config.yaml
n_layer: 9
d_model: 768
n_head: 8
n_kv_head: 1
head_dim: 96
d_mlp: 2048
vocab_size: 8192
activation: "swiglu"
norm: "rmsnorm"
norm_place: "pre"
norm_eps: 1e-06
positions: "rope"
rope_base: 10000.0
rope_fraction: 1.0
qk_norm: false
attn_scale: 0.102
bias: "none"
tie_embeddings: false
parallel_block: false
init: "uniform"
init_std_qkv: 0.0208
init_std_o: 0.0
init_std_up: 0.0208
init_std_down: 0.0
optimizer: "adam_variant"
lr: 0.000395
lr_mult_qkv: 0.7
beta1: 0.9
lr_head: 0.00407
warmup_steps: 427
schedule: "wsd"
decay_fraction: 0.716
decay_shape: "pow"
final_lr_fraction: 0.0
batch_tokens: 131072
seq_len: 1024
doc_mask: true
train_tokens: 902600000
steps: 6887
dataset: "wikipedia_en"
MLP neurons of a small language model. Each row is named by its layer, matrix (down: output weights) and neuron, and shows model dimensions 416-511. Each number is 500 + 40 x the weight over its row's rms, rounded and kept within 0 to 999. Numbers have three digits each. A neuron's up and down rows have the sign that makes its largest values positive.
A block is one neuron, or neurons of one layer that tend to fire together. Before each block is what it responds to, as a language model described it from the Wikipedia text at the highest values.

Description: Delimiter after a number. Separators placed straight after a multi-digit number in stats tables or date ranges, such as a table pipe after 866, semicolons, and year-range dashes (705–748).
L2.down1359:480460491497459492490459522536490485478495533503501465433474532490545503489532438519512528481444526509512514518512484533527498475556528474545481462466495500509602489524467517510430478507507487416487420455513507459494476508476497530480516518532525576513456509484526445508574454445507475417
L2.down1580:445457507533522603486568496547529490510487553526477505490468494508457484491482584488422515491560481498484509483498495484475494502487451519457493561509535469502507526530507547517518555490491491471503512505491566464532447470521527523446537476517477496467499541488520465480424494448431560470
L2.down1619:506519605545463532439508481509558472516525514508493519469507487463546452490526474467502586437537534524500501491440523473490512566467442495485543542539459467536534543520517557499509568473483457526518483483470487511463485471497458559527494494541548515431482539535572484564503491439492432500
L2.down1952:491523522495472453482526474481454509524543452527528502517463442419482516512529528553509513465480558456494506552511495416519488555550540549491450514494509526446492444449500602577563445499484505489494501426461478446457517527512461508387454467497570535568486470525454468526525489486480478488

Description: Mid-word proper-name pieces. Second or later word pieces inside proper names, mostly personal first names and surnames, also places and taxa, e.g. Eth-an, Jul-ian, Ber-ri-en.
L2.down459:535487541469457490463517461541491550519545545454503501465481500487548545565452551480535517461518521464479464489540516528563544511489438479543500457479546458462505575572546547454497517480515486438504442433412503577542539492543444632491480561536499553586506436476494462541542515472552549484
L2.down907:509520445530462554524526526405536460510524455485507484521508510518486529424482505471541503521502474552453473495546534570477563562514469481461520445464449463518515509532581469501513496544442536486545419553527463445528498515583480447507423543511488469509519524413501458490485515469458496523
L2.down1587:476524546442424570467535541511513579512577537446540498421506470525525467592541467460570473464472544429476491449510542502530448466436435494456489469486516445492511544595516542473486527474520417469510490478436474520514515497550442577469500512559511539502466458502525511545467553481580550490
L2.down1731:449431505448511540531479494556534484483594501482566566478512433531569532544550464433531549513421483408531515504483552477538496481458456530470549528529522456524513499520555557479542491502507434474522494454466435469495575547454476490465498536494413571467453471477486498531500510497523471421

Description: Sentence-initial subject pronouns. Pronouns He, She, It opening a new sentence in biographies, right after a full stop, as in "She has served"; also who, it after commas.
L5.down506:557476506506498534459526479501480508482488467443454499501527502484549541447548512467589465451528474479476526503451489509427493571488432478480526491499483462492563545521528478461451497560479509450554465491508503451509444508469405453530459598508517566548519501478512445459529506517461472452
L5.down2041:496471475488465364550471526464552537448542512493530524499507474502512485442476606439551536487491553543362462532502533486516450573502501529472553446499428573550534536519439466519450561559499464534471538521491580521495502525490595490540557518440493534545487479487569492487441446490536526498

Description: Table digits; subject "he". Digits and pipe separators inside numeric cells of wiki stat tables (1'6'.3, 16'1'), and "he"/"He" opening biographical clauses ("where he").
L3.down342:546487450480516516527473466469539489517537512542464528513509548495509489515460468467470502531529473488539514473502545497483464546573530502525524500475428516429496483445480521492503508524507506535515560479517495476493542456445573492617531494518399484460531471524478447464520491516493528505
L3.down663:532489399467461515517488438519536469542497462494432484539500507488520438520518513525547551513484548463408540507532518457553384550483415499528481472533481570520529493452473536517462471544516528484448550478444421557482468491512537511538504532508513484394459487507500484544528503495515531485
L3.down762:463512472446475461455539496523496506542464488533533501524553467442535511471489491530534450483482530478398569560425523578560522527542471528552487499564496526458469569522490508387470530515476478496474446480455498449542477473449548510518476550461477544524467464484532548517450510480506487549
L3.down875:498513523510468496431503445531514569580504525536521461427461496522448459492541410490531456503499526543549550474502575547519488473527468473526480470470570493519529533484525439500457489459434512499469519508466442572528496474411523483509488517522506530471498463563515589502460544568479479454
L3.down1311:467572428505479496509461579487590517455533594476510510484495502557539539527537480552565542487620547451509467470539447518539512500588455516482482527513510474490527583456525511482445493470506465527439497465536425460498546508559494508533513458482544526471518475500512463555528537478567452523
L3.down1476:540469445420508506473479516407544549534483584494511511500474517494545481513520486468446414464513471478438553503590524554471534521601420488480478509515506488443466584496442479533496464528437528524455447475507524544531452519487534538471472565474457556464559402445500528501478482512496511537
L3.down1917:483483512469521540580454491520456474493498491535504516486485466512494440477469395500528532478475543510470425482417493526535466543548454503544527523555524480434559454550495514506502505533439560528480435511452492509463485487520520475476553537449471493460420496488532519496559528483445506426
L3.down1985:499482477517600531565436482537554522527496397528427516454459508452543524480565520471395496478459498515498558476481452431502466499464498506496416540476495538457561543510497512512541502467484526440474529456500508533473571560479521475448537632538439552496456449425463472562544488544461493531

Description: Title-abbreviation periods, name fragments. Periods after title abbreviations like Mr., Dr., Rev., St., and pp., plus middle fragments of split proper names (Mul-lo-y, Nar-va, Kosci-us-ko).
L3.down14:491526463477486502428547576490459519540517466496532490504504512484547557516558514575520533459469477448552535488488531496466466535536495489493453500538558529508448511543518500448435487511392486476520473501617521510564469464518533493495490527539486483417428566485570486559570529449626478449
L3.down93:578540506496458499489518494522507536471514437517507480475512472435535443465549524532526562445458440538565485471436491484515569527425527562525521475494459476474545547444550515422537451460514537446522580401498449498510538517445509479518496474579559556474492449482496521577456542539535436523
L3.down571:497456453479491476556553517479529469433482560461464469476527506545536438495514492507464462605545550497488525442518561512521577527457532584455547486532479555511525505424505501408476507503494445456397523470503437546541455468518584475498507548454510497473522487519457483471553570531486579501
L3.down710:504496552508535553491509523528532552544476510491575505505487455539457463478448402512534507480480464508488474437527487496502439546533476470526525505542468480518526516522550440467490528397470446595478565526506513456554524477437502528555480490442548462513468512537478500484439481471467478446
L3.down960:475538412483475484527539522487543505546517543510436499479472498507469404464519512522506468516538507545412537514529474459535465471549456510434455439537500501481423549488426530523441542509462560468509478465548517477445477447537546515517487504459475556445545455474577519491429447522480531424
L3.down1116:520460513450511494483530560496566525566520561442517467467533497476526501552547461473506460548502471465559537495506549539470524518485472556567513511499546425435476540446509501483486569492519499501467502495466490503501458455557463546475489475491531547585515520498502485472517509553559524537
L3.down1834:477533477451461478465497471557571454587564466500501467434496502468504484458524443540519478488459527465498478582500510498471502504482474493514521533532517538526495496555536496507494531478495483510519516470420522533552521490501478560449508525530528520488453447522435559460536577463520508481
L3.down1846:477498491463435483469463488451522523518548555452559499450554512478514594502467497503524500474433456433504531496518516557534586455541490490503516500430496504448485529549526510514540530431509567469477462581530498573473506509505504501476498455584474493510542471527554505508462473482557529542

Description: Table cell separators. Pipe characters separating cells in Wikipedia tables, mostly right after a cell's content such as a number, quoted title or name; also semicolons and closing parentheses ending list fields.
L2.down58:514648457438475475516475493526475537516535492442517461466516512552477520545544500614518505478478496491439467522460537501532515520411530518396515402522434555509499543439472448458486504464490430544530514491493437518522513525445467473492493495394522588474509401516459574484539498613568469482
L2.down190:483543582510490474537504500464490477557492568495513523432521478495511495499550495529479501400591481540516553501497525487478471486415547507535458482479534523510513509521523465445522457430483485452514530587557505519426500476469512523464485482510544544414509526531489514560490447466574526427
L2.down1085:509508559504487491509519424451469528446493526534436538483465511491454497481485476476540469405543520535464500533487487533447521526387542496467447502509515521453507512497521484469495530509443512488509451482490486491472430523519434546485498572491582516455542529425483481568486500522525538499
L2.down1351:489525490504454510563531502461463479540553552513466487456551485502497500482539503620470480488485448461489479527508547479542526407460521553503444564489496520453557517545517503503557516457522543483531540487467472602483508442561525507450482507448563552444484452533559502566528456516515527469

Description: Sentence-initial proper names. Name tokens, often the second piece of a first name or surname, that open a sentence or paragraph, as in B-en, Ch-uck, Steve.
L5.down13:527490551431480549503471558401469505462583549490511553479482469478539474622521494509517508474467439444546506547511439480492530500454404495508474498529508492447508455541566507477463525482558466485497492474502512499493583473514511535476490562518522507532483503456540528482499466451437481470
L5.down940:439470531489432445473498560492472515495558537503529506403519471531473559580477556435433502510519497523513490461450516402506540519548500505505470445500546539430483476486512558540432520583477489484442529541522516510473527477539489509500495501516518556549496489526540494508491494461513536475

Description: Token after a number. The token right after a digit, above all the minute mark in football goalscorer lists (Bakero 39'), plus score dashes (3–2), units and ordinal suffixes (7 m, 1st).
L2.down1167:496489572470530450448506512485599467504530471511499528497553448409531474492528499502496526495526549457509469450450523512474471557493523532580575497546569526510559555528518573518549465508480455461452542515536450464489528515547518492512531545520542527481423510450487494514482458468602507588
L2.down1206:531510532498491438547487539498488574477525495519496403554522440493506518478479494535420477508457499431518591499453522470523418507487490476540554514535522521465418478511582463482521479442533459457462485488510497528521482517503493484518493539464570514550595490506525489508513468445528485538
L2.down1291:548497482455442539454482499529509512498490492448465456511484544469485519486473498518476525523534459481490552521501549471473465446497398561566553528483485538446482518445493450476514518540534452518439575603525469456439498472462549508493499484509525468559501487509404482512491442532551496499
L2.down1391:580531526479420587501475487482590417449600512485397508487501511459490522500519510533517472491480473426485496461457474462493470465473490487467537519479530509522506527462511488507443450499534505516443477505433500480509552440556490544499435500468431515494503449504471504511510508529508498476

Description: Table cell separator after numbers. Pipe separators in wiki tables that directly follow a numeric cell value, such as scores, vote counts, percentages (12.600 |, 4,486 |, 76.3% |).
L3.down225:452488558452510560537525480477538476563512476586548494473491469427522534494499550459521429528435521487456457508436504444584542517566476471501545475588552468488548528530466517458500497564518495457477424486491478498555507489477506501547534505499468556480492468477467513518522482514468491503
L3.down300:435538488532524522525506459475480560492504454510440509531575529545509456483533501496517497407546493499461466464520546521443550442580485593434504451510558461517514541439616567519512460485510502587466507474467536517524486503526463470594479485496488523469515486483528483484490458473522435465
L3.down371:410467457480556485551487503498480471522501445490487432468509512464491447510392531414495520528477535534498509466387523539426593520509501523407470528516520499426531480552563552544533503558497538515455540503488552513514474509519540471520466450548559513502485514528459485509548448586523545479
L3.down935:511482543512515510571433520552448506488490592420522412548526527517464491494532542547522515544549455521572487474506475509540546434403521472535495485494528467494530547473499520494463526533468485465552512530415486504490499498545507496431507447517509484509479444562542480552502442543539518489
L3.down1211:424440515497483543545454501463461497519499541594456492499485502430441488505596490486421476412475587529445486533514533447461548548535515566431501475509529514542511512558461552557508430641489521488497432438425521457538478527563537456520455543500553501510404567503474462576446484564477546550
L3.down1377:430478468551517474479541539521447518507498503487491425502459548479552438591546563559430488532452445485471528500452499440516475458443482483552447510541525469511490467558502509473508471484451524438429477470495430460487471514480498526430533516558501542546458433598539540566525457524479547482
L3.down1480:512525474403451456537512529472522510498477535529479471518529493487527485503569544483536510429514529470491492567458563529518458446558484470477503485524554462606518518447536477457439460519546491492513473496459612554469538509514489484531475504505525532471545475509608542472505550543541539480
L3.down1977:503426446543566515554469510548532517519600475521541440521508462432458410465496501456410490432445494535488486516473512490496512506486516518537571568462575526454472509564594478475515496569466478467520475487408493525464478547470495510493558516472483489550520485452418508474469546536461563530

Description: Mid-row stats table cells. Spaces and pipe separators before the third or fourth numeric cell in sports statistics table rows, e.g. the wins/losses column after "| 20 | 5 |", or "2; 2; 0".
L3.down65:491520495442535545509496542563482538546470491431485552528518443531526520576520485525479470526417466502445483480530454564534487484507454479575468451525555429462511438467483453479510596420421510426573524505462536513501508500452527497491486512425470508487491555464503531500521530500469504473
L3.down67:525473442418551467509496490538498492413511564480453572432492489540543469533516497459409389484524513505535496485501581497452565447545521458441409449434454474500503509525522496561514520484488547516494427536512494466482516449474532439530487478516522523475517475490479545574518518497503481462
L3.down227:553461409545468509474480541535478548490495471457522513489500473506592488543484484519478493455501482501476563471549474540497515520543489443474451514469483549444461522507513457521467513540463421504525471465547473482520495481538580484583525485529508481529518517511422474561514446550552517497
L3.down1109:504491452567490483477491561441463439530446538541556491475509475445572486484521465493526498554489527508390539457523481534496546534538562515477477470475516519474475477489489492523486508546529510499431458568506480440506492456563545486551448527494538542508508507516450507558450486501488505484
L3.down1112:545465494477465464542499451511541497481492525462544468509514479454481402500506460565490459496561523562506541568508480508521488452425474504484477495503547564521546533467543455527566517437517545506513561478479456561456444459479608483497518481444482502450462487506474556542482456578483554491
L3.down1158:503508491406496497407494436490493504534484592551490535547526503491525553493538492530487466484488473496458507565571493509442516490517519445456493512553513442490481531512463517541517520467516542428479472517460522518476560414472568499547450557520512560517525497467418497450483437498600511522
L3.down1201:524504469523518429465452498494480531467426502492560561559532520488540565546515468516460504493465550491398474515506456539521521462529540530449552511489532508452478493505525473525531466495507539504482460497410468489493546508418512470587499485484458545544594504463470502485483523515523524555
L3.down1440:522490518525566558444521499448521497560480496517444486526500502511496480535484443577537519499423516471438497480475462596455515528529478515432485520483497453503500529526548505489529461533475547353583507423479531465453548502544509526464419547493534482476569516541581458540413470527525549488

Description: Separator after table numbers. Column separators (pipe, en dash, hyphen, semicolon) right after a number in sports statistics tables or scores, e.g. "0 | 3", "0–2", "0-3"; weakly some mid-word pieces.
L5.down929:489529448471495472429486427618534512409506455483546554390522499513482521573476555496564538524481487452519469500546601532458476505422524524516482528473543501540514480566454501420491546501463497456505506520534485485524500511588492516461512566500484498471501507543506454463471474582467516529
L5.down2014:517526483482541518518505470540545543460532441438499537446521552486505493465537564468477446490425483541453509531425528554470508543472507493502506460553537541536481511511490531495464418458395549453503501554454592548483498504534584539430448503495451515455572450465561549494535559392500498501

Description: Table cell separators. Pipe or semicolon separators after numeric cells in Wikipedia stats tables, especially after goal difference, such as −4 | or +40 |.
L2.down110:532459489535516518566536523497541485513558619470535508527474532524534493536448545513476479480553525515542577553477448457468487517504519467516436509481504520516486497507547524560511520483521461516448528399509483506423550465476483561504460493491506506496534503410465479418486470458506495458
L2.down138:442531523474556553548499469464461558554467383538505528404464501523534511464514520481577520544552522542552521527464530535513461409540479480502483497501481489473489506528500462508469522476474502463503459571505545490516467556459566531550505401485508573372528618480478480500449511541520578463
L2.down1149:471491520511489528562531477463411519543517545479444489491388505505492525486548534536562516463566516472608502485466517459474496453476497470453511523459472526496542520536512461508529491544514458521528543517561466470430529492455487543541485456493408560488583534456559475471513481448515405419
L2.down1314:445369461545532439508458449527517525510502468448490414527477479514439513522498503445474453483620537487492509482457523472519544514487495560545557550466494482532562539449551524467561495462467537525479540404531421518500491476433500461519485577523482508461548503432500437545430531521491478465

Description: End of list items. Fires on the last token of a table cell, heading or list item just before a separator, such as +5'0' |, double sculls |, Ohio =.
L3.down335:464529497465546543548501508509470532509489516406503401516515452457493440571551475547527493541492495477506512517533482516489500514481498480482524454553486487579530599509589567442524494469362511540521524487488488542537555467522448394510503498528554544443522491572552527469562529488465531502
L3.down573:486511474510467504488429528508521484489427556460497565498439471470436462518428647537474469507509503463459524512511444475479516459509538459452418481514544471507480552480503481537452477477512545427467506481405483431458499513527550545522607509479506500511521518473531517528425445515479477519
L3.down876:461481588532488552452475474525524520536452456505456556523496468457527446513490477521547484502525510499469471553528531511492619462526507435406545439510546492504574499482489475503505543487460500576545526580496473471510514450439512491468465534552571494520515546530492495478514545443556444472
L3.down979:499511473510476527542379558520505486523523500473512497516485570461547545509507547492577499513504522466437543494472511467496525550465505466549448511454560497450414614564500571487522559518517532484528486493488476552541464490569501506449467565489514503446506434445495486489474475537442524486
L3.down1387:451476524466472540500461513449494541468464520466546511412482469513469487506563480578471508437458461451462532553496531537498553502465465458534480532485457546486444512475509585415504522520485499528546513499465509443483504481495484480542481446462511518488496488475534460534497513502506542508
L3.down1550:498455512512509463526469491533520595449526491535505430540593525397396549496522503566456464386501487521522493491522500483440548444458494543517522448522539482533561488535589481423497494506441531577447530512462489484489473515479507533445542501437560510527474483535471490588573449538521485573
L3.down1610:548505447467455501456509460481451478557500461532517502527520496504508464523570510507534509424540519442488507530506527516405538490499433492494482414496532505522436567486539572550490471476486545497526458547484447480520477540511589522497546554487492493463488462560494510520491542476500508560
L3.down1680:432450475461504464520428514503551481512529507495495495494407471500501503479528428452501487535480525454546492504498467520439504432473468494453535523560541485431516581467512566514550526588536578452497498462471430510524532428487619469499484363552490553461509520496502489446475490515474548455

Description: Number ends in tables. Fires on the token that closes a number in tables and lists, e.g. the final decimal digit, the cell pipe after 57.41, the minute mark in goals (69'), and sometimes word-ending pieces like grand-parent-s.
L3.down83:478496514481468425425414528498491515527489449458481488572451465522548529530479466495474506500451479487527530527506492467508529525521523488504487506439514531413471539480462508480488465504483523511499494489497474449487562488502509497555529499538450525495493484557384543470467508419423495432
L3.down174:443507478494477501492503507462446452495422585478525534542473484512521456517504514455560512507558528525459528496415480467494470555510447523535538413454587485483430569586488520537473501570457566467443475556508439502474534528505529516475500550516548549421523433473519545496476469526459460553
L3.down325:466533522509510460561429531473442510535471567489555559539475568490458446494499463479530512507503518492511518465492472452483506507498511539433587498447480448524507504486548410504440504492455504537524487449534490538495467580561507525439469451520477457482516523567473576535491550538519548538
L3.down581:520541496512554466526438517465561448493531464459522496524534454418521392515527450495509546545501528499404445579507513454427478482513508513508509549478512555518505519572521505561560454487492444575529550469532459550464441510555432499461523504561492552445442436459482502568473482467513540493
L3.down1301:489534502509449509448488556517438518485500520474511496564560528488543489447466438531495471469515396452456521488446480511427524465500470571532545519561571487506455547455568434415511493446465553517543485513518503464545477564508573494525538490418438567473492532470496570474492508515528463462
L3.down1348:479539576465462510531488486487505535439503527537447437506509542499418542457426425447521538498509495480466503529530527537559431433455488450513550525460545484478548476512542445468533522467524584530496502379460496482513504417460585549484527491490532490507477569503456550499523506587490455504
L3.down1433:514488478461538525470527452512568497542509535548469486511504463501470499498492458496465469534472510523502513579557576468510481503494487506420533482496532553415487507533530524516498497576497467517480544488535484538527495537521568471499509530466464537470485570523480497546504555541456522576
L3.down1458:508474462423523480463425555506484475437484493514554484482543475521503441513528468461445557435495452487389530537560434480509426484532462485517548499513519509512480584454503530510517524475473488569511443438440535486468534531479472501514482511501510519454503482520551538499477533495496498530

Description: Sentence-initial subject pronouns. Subject pronouns he, she or it opening a new sentence or clause in biographies ("She won", "He remained"), plus he/hi starts of words (Heim, hiatus).
L2.down272:478463461503543503459472529502610558457438459514532523550458474499515471546495508510515546521489532476533518449532473483475464534520467530499477473514537586505544567475501471542530466516459535468514584442496519545571509501489578542549521495541455534481464515498373467475553492504487559498
L2.down328:556450543479525469431526588437531560467494542484516495525483496463476559507427498491495519429531422503481509398443526606478500507476446489406539540574561478523509503479440502533558467532484516512430489542501506477504512461553477558541520512478451525436457495423510440495488477461564505469
L2.down1004:485428541481548445548549490436536498561534449452442467562507541504520533504473412499544471496531493494497450431452468549554472507558528424489500487509591518628520498523551492498480415534401516459475465530468599541512501461533457493543481529453453497494519525427583499523524483481484448595
L2.down1591:527505488404476544489468471466524575482518541487535513497503445513568395521501542494526537526550500523545584437467519450545531509506445502444478566494467540486507539477507525595531508528479509490503572478524489525471540455521519507508571499517503498492521490479509440506542599542472524541

Description: Football goal-scorer lines. Punctuation in football match-report scorer lines: the colon after the team name, the minute apostrophe (57'), and commas between scorers; weaker on dashes and bars in score tables.
L5.down473:489433548405498566574488578491515464445514430457494488485488479482574502506481442515472532473464537535506527453527433496527472539524451564450476481465482478456498503525492486464524489468558524549535493541485463531533526465545539547546604523552448519468461543554478454615519489567505480476
L5.down1523:448472465494420437528503568527491519485543460572485432451437529477505473522448459546419581466435486533525446461550493517429514494482519541471435427558549589466521434504469509524469494581496503448517584480458466422498546446499497524456575496577448502572472558465500530482516499486499516462